Weights of a small transformer language model.
Size: width 896, MLP 5376 tanh GELU, vocabulary 33972.
MLP neurons of a small language model. Each row is named by its layer, matrix (up: input weights) and neuron, and shows model dimensions 240-431. Each number is 500 + 40 x the weight over its row's rms, rounded and kept within 0 to 999. Numbers have three digits each.
After each neuron's rows, "fires on" lists the tokens most often at its 100 highest values on Wikipedia text that the model never trained on.

L7.up2419:452530490482486482457515505515516523519505506502553496461507484461523523541538528470526498523445581500538505528459483559457495548514539594500518557545507559429479476561489480458520512503499503518483475475580491469507494494528493534398479491481556521518540582510516489452489518500483486453456553443476563536504489486525437537465465515450534443492461535486506486515450565444508568484427443526520462525551476487428442475474410592486437489431453494428514525520473500505504533473437518453510474540425395487530514493505430449532539579459470489545485535527429544502505475517524463433
fires on: ".", " |", ":", "–", "°"

L7.up2085:504486572522519474539555453482514523530519488549499449427388472520507500505461458510495474517482468509543446478537492427520532483486556505534467510502502494516520516554513515453504538521396477540458467455507407541490557551538452508446460502447536560518496516507540489514475482582538509473437534448476503522484440483547468493542462521449527534525466467550527551522532523556483537512462457454462473474565459467504523477508442447440455495469515451455469572476478506508488493516486452541508405528493472518436505508467525439539575482518463490440544487480584451539420451457459543498
fires on: "===", "==", "\n", " ==", " ==="

L7.up3576:562515485478611491542542492494549490448517529552577476482486493539447516464552535535491470434483549444486502439508563529443492475504479524481514480506533515469462453455540501435455501445472533507509410563466472479453460470531444492494521458475530519452576530558459503569497467433519549533569586425411455509456501476446459533551549524501552467581569522468504550476441499486487563505501476521512485494501425513505377423541514466497469534444495521446498541519559440473512507501454508484581530388452552451479523449533511392577502461483482505493481525503463460502529480462545495489
fires on: " ", " was", " not", "."

L7.up1525:552479551477461506580521481477482492555529523527491531520525558463487465543491554458501505511518523522546538492475535482424510564554500489446496405553481526535528513503547498457464528368476555536499474485451480475411498518365515457477547493475477492481486441529534522500529512486510498484515481486419550476395442595485524475450561418486463584454468558516539474479513540551453517475494513527443568506481563478461565469516437442516498552498432529474491622464496517459504523417455495496524524499474481456558468545505521533502447497448502424451530485505557493475513530499488495515
fires on: " |", "==", "===", " ==", " ==="

L7.up4340:462476472488481537528498513476584459497487451514513536507485434459495536497479518494541452573503503544534531515519499511512553541508551554515536568534483532487524452512571516463510482499454506534522573495460430529407518514429511498483434481556508557493458524567474510508573468536511453509498540424491433527480445544559510473474514485506461499522554548490469502523491454434488512489463530516444524525533490551506598424492440529448496558538424476486443514486536463523436568534501525501584425472489525505509516542483565442478439527454514494482464560495496470501433558560531562497
fires on: "==", " ==", "===", " ==="

L7.up3066:455492516522513476455466529469515530556518573500538530503465480501465440557545470495547466514554486518460509492472466544502512518538431505488460520499514495499458430459502491526490546522587481512529522434424531543482443500538505465483571482556523550580483488432524517477473498402460557494447486546537520520518504538467469535531501551515516523514536485517501549548491539464521577498486547498457468460531453560535506497479469517450511519499389454474553465458470452517556514484480521485483478532545512521583518471461545593460445470500457528505424509485502463542439479466473468550
fires on: " |", ":", " is", " are", " to"

L7.up3724:428488517530521527548510539472481495445479523548560439525455495470516481525497457465512576503494484517521464503543509487462482475491483521478525520471456498548500501528520516481517525531514470543460465548414544547490477500457465503478438478465512491537496519532511481563497503484522478486536504510547521486525486544465538506498483520475450532480573465504509455569514524466480572530457537594459516473497514496580493528458494507468485487550519516609464528441549522490519575534489462593452474554483487472535460461459492510541498582517562461576516532585552486484530487501507482454
fires on: " ==", "==", " T", "===", " K"

L7.up1566:420557468496545523485454513531443494517518471486440518525508545589481474530501493542467514494543448451425471393492470503505547527403480531479457552447513491443500437508486548426564506471536492456425522484507520498541492456531482422483552506522561505439468513463553544518559592514487533558554571500531471477474456479456457481521442572463457493534443495540503443526520503414458573506513507510471510540520530459582471532503528547487470524478548488467525449521502483515484483498453514483498497554480551541486439510474484506565499537530492485605451569523504496521578539441524418525
fires on: " |", " on", ")", "|"

L7.up1448:495472436532540541508470505522483519526509518525502489544517553533508486486462548543495453515482450482527531517475488484529559463563467510548480475533454462503476504469561517473421522556456480525474483500570480483520434535490531563478528471484567499518465463538511523500520468555507539478505547488528470509503541480518516465538553510484475541477449520524464491405585467484561495483478511491460569520502516528494533508487442466500495465499349534445518506475525521492399480440499506505495565486493443446522501476539470477466505565496489520508455587512500437500458527447465443455
fires on: ")", "\""

L7.up5282:510467533487575378493566471426492515531479467506538455518427511525474465523497534514551557574532482466504521499514519547528458502531531528458595500467529536567509539532534532499527432535528601524496559444434548471435528546455502450524543441515521472503508512498553475544488488508541573502531458460469520524435452524479464559556463505553401474574496476532468522514545536511465549476488518498445532466470500425512507428508487549527566480484399496512473533529535495492557552565500522527474458515490482443474496518447493437505522528537393437550526429574548521446468597557555498475
fires on: "==", " ==", "==="

L7.up1878:513478528501494552594488453457467551438477475433558498485492499526490510462427455496464521522556517535503488461442476493503516462516536477587533551458495513450490506419434525536489573466559496501520496534559501515421454474486523506463518486371529528557461482482485494613499493465448514500520470546449545560509477580501505481468539493518458473535513499491456486557562507478537495541450465540491495574460531468511471578596490493495538530473502436534483558468490517493471467525500554611543505518491521452515546534568515486526491548507491584560494446511471493577535520484528479342
fires on: ",", " |", "–", "'"

L7.up3255:479548471560482510453524409474500502564540530431578432522554451473478484488502491513509432477494480483507476511462547596455538478532558527500465483517470484470557497481463539568498417458425556457447427519492474568446526597582474521486507514469484566472464512509475480495437560541453461504505508559529539467443451514471545463482450430444569522505526500528520543503566489457532498454475500492458454483496497459440501572488500509484502532458550474454485483476514460524441521468561511415483527535415524526505520475462485510496533548449476437516499510498475495514468507458475541483
fires on: " |", " G", " J", " GBR", " Clan", ")"

L7.up2653:510558500566446452453472543514517552477507486557560516442459496492545482482508539498482440499458461504558550454526494531502519542507539526476533521455489506491454485558519526511542421483475539536493489459484523517508459491547423518525453404472537471470509459483475513507517459502520485561551398507420482521456493468491415556520565486479477492483492484576471440421412533539514510541501432540530498516503470491491491479483499542452513532484471489495500546462558499502569560449530551472558445438464518495511538568467456417542544538426521493495502481516451457510472512582428526486
fires on: " ", " was", " with", " 1", " 7"

L7.up1343:483517498499596522542588509469492517543497556556520546477543523512491502554483496509531425531518431495529500486509466490594474517427490549539485523514482515501483494464532566537543490476499506502494502470533572463472446526482422587535477510500498484491423541535462569485488542476481579590520419482490507433501496485454464482621519530391493542476471486465542470477579515446458579462463510529439514544618498602562481568492504542548448429535511482509508574474463387492396532500511549494532466536509508505485467430532499482492605515514536550476506448490506533484465540450503427386
fires on: " |", " the", ";"

L7.up1839:494506485576477521501460485459495453532533462500489502485482567541594463392556479551434488459598536455458448472525509479467501508536517539556582446467430522489521507481522549472522461517499437520466501450543509562520469553529525466512487559452480494482515513500500508544504541587485485525497543484488468436491435468521546462501560504464483526530520439531486466453488538440492467431519499487449538474572501463561498511510450465511448465431463540480515497420463497435526485479594485482531488497519471541513513505524520465463535496506524432571509487474530466463454508425474523536
fires on: ")", " born", "\""

L7.up4877:463460481524533555506466510450526535473453495499567485465500501550527568495479513470552473562425496462519509448486520514447555533501525554505470563537467569479469557426521541553399513493485527516553524480477529404466528489468502492506462527522555553549420571506561510534532526440479501447473478472497517539505575559539519551585480468490478484494576493520548491480459577478442525548440506596481521512466552464591375504450487492566466492503458532467538553477492497466476505497456533594577457487513513465596459494507558508520480524482545449390450516515568477478492509493442484520
fires on: "–", " was", ",", "-", " worked"

L7.up4320:536579456516540498518415471549519548555493443572477418463477467515487506476545446548442491516562426524572498496493563540561507463521525468513497501509427590533419495533458560516517457463471448520482475443548468513488429459500475511539506560492516499492479572537480453498456498513542524492497445553541563577533543502591555476544493594493461493480380528538500575491499519528502547449477576539544530512508514471537523537553442483571532513528490480531506517509514483471566489434394558451507400489520495567473439568453470435525504490520503502491544520441461465493428582518497473478
fires on: " ", " L", " 1", " to", " the", " Can"

L7.up3741:475449466521491475508526474607489484411439478548527512494467517424449467553459468482528499473520478500555492459510460542493442443547461440502512456484494475496492557507482489474525460500535588538516550478453479464522490537553525478545451546576455521442509496491508459543466508541492498515546456485453429508539501517457518475453496577530480486440530467456496520507458500477541515444508455494420583456456412454467430477489512524506525519491449407425468493501531473523458468511494573514549566543479550543470511561533531523540444591512493563454533512532579497467503506538461417459
fires on: " |", " German"

L7.up297:522500618550489513483477518500447514529508451411560499471506547515514477479528571468556549471449481500449465495498521451553437473517507518510556483415511452427473444481492564496518450487506544508472535486534508473458502511502463517498461511487529539524469490513444493509430609501508524480479464443502523544397442548469431454558539546482537517555474475514545545458530499460480532539466467460415497516476535513508523545541471518559507474503438436480449469442439458600478472463497502546526419443553481560488543571513409457583510563486498475525517494473435512510492478537429458467
fires on: ".", ";", "ie"

L7.up4062:478550518544489528491502411400530480489465543543523448520543528461541495467503493574553534554413432473560525470501551500533514518547491465524531518443542525444544517611567479554478531476413528439482563481497547418435484597529542527453512538510494547499428431495466546473487525509490441506473467476472553560452498486543569451480491594459459485506550514514451559536507521467493546513449532543526562483473462535482472489548541523481494477482445486496568477481512542524459496527525488449456530535549490437519519584489542403513488494485603463543537517548493530460555522546492491520
fires on: " ==", "==", " ===", " |"

L7.up1890:500555527507498453527560489506576562451478496431476462485506466534472509486476474492539454556500563497481591432468525532470500423436514522515571466458483561421506451535479517530469476490564571489518467497412516498528468503462479541443453512571602524412506466506548441502454580481494469498445420501502430440512464461490444490488492489467515499516529468496494518492498488528470534445458503490514541514550484463479548516521471530478558426471502528542546474434420525521493536555493499463547482526439514405519454525466487488547530565520434501532496431447473464546444527467525393469
fires on: ",", ":"

L7.up1466:474501477493492528501471485457419512524490542497550554519489516495529522466531549570453504494493560534510476420476562474481567467457525550580493531433514536500478502494563473450483496428561462535492453522450577441521465471571551486449475536422571499566490448511509470550494549476513448490527455510524478474391475504476543409482358517510490543445504452522537497472508440465520460478491533476504453482539551498484590524542529497492466500437501498418469538481492505546503523495502505501486554558468438438543471468503479546494419511449465523499493576513458566465524506518478532467
fires on: ",", " Upload", " |"

L7.up4409:462511436492544479461491476561517508437510503507492537514511468495495478522522525496517423514466478454568557516499501490515459500526543524408519484488471626434542491513481524498504446518532579499546500478428477418444515472500461532527471446533539445482470456487535510561486528536507565477461431558478478594504526493497526570510523568491515486469581495521501535528547503467504454500516512494455525522539513526468573486512561541522509467546446449467540411416490533493461538541513450481479529531532513524509492544501542457475536480549441550427510453480479501558529502534440525484
fires on: " |", " An", ":"

L7.up2354:628474465507438546590515531471516490476572527513535475536434546558545530519533537513479488499560481497528532487506514488516502494471555517502551496476519535421511444445455478553520476489494490512504498450508449483507474563519491434557469510483482473503442409482465522502511470471522519552540587487448506543489469573539481470519478543539526482565539504535471474429484532448409516532484556478421562418501508533507548492564572504540543537486488478495507486473467434533557568533472517636532506521516488500465476490534504468571440589423488522500503543524425481531439489530407461519
fires on: " and", " of", "|", ",", " from"

L7.up2026:527527514469535581564458451470476548495504503466484533619518568519470488484573492518474505467514548561580471494460489426439526495510433432501483523498552539517503560529503508507415511626550448516456477414446553436470548466507529508470474413478579464490545499577527472468488479554446452539462479570552539557507469542560498475438467571534462560551497581500404456431528520529560497555518486482543474475469484518515523500493442395461527521534468472402514534462511519520552500534591482543552495606427481448526540530532545487536475533491547506462489467529491463545506552476482551518
fires on: ":", "°", ".", "′", " |", " 4"

L7.up1058:561428533454574508511500513483485495563502528498553507425469485502512520442552490447549487467492436513559510522524432520522565489584485461565466536473508502500519484479586527455498477495501466500511493514499469533469467541482475542455428535528444528494483519526530454445512554518556488536553505470557507495488491530510469468497573559514484546519511493510538520495518539401479455463497488425467554426503442561521533481535513559566418498501546474436528570486435466465449530504459565527545505489448530448491510491492451526515542517493454449580533589465458469490461534465439459464
fires on: ";", "-", "2", " |", " the"

L7.up1847:480431499491520539532495503414535492558497499526489537504494423512531472600541484445462458494522502504450419395530519516469483502480528520463555525557493548400544486437543501474451454530458484455467413513509448507483474506476548464570494580469482533497484527556526566455481527478527486601546503554478552546532413508538466462505516500433575466490554513530529536503474546492448515550449501416495488540529525478474449467486497492573491520534491458527488508469500547530515526503487482551477571479516426502492510470486468496523485514485442473537541515457448492448525575465583476471
fires on: " |", "–", " Long", "."

L7.up2012:466589422476507520525520553600504519473510526496563449491518455488494489580562420561538485525490423511508476506504436492433588549446508473493501541479523598440451445525521445448546527511463517482459461506508524530519483520494515507521450508467490482509502530551559474452484511530540531460537542466505462482448468446505397478485490494528529514534483506565490471473478517511466495488475498511402528504586437489473466478477491547515512516520485545504558526519457499542566547551494486535541445599500515535491419522520556417511525519443510515556550543538499484517486477447482463472
fires on: " and", ".", " to", "|"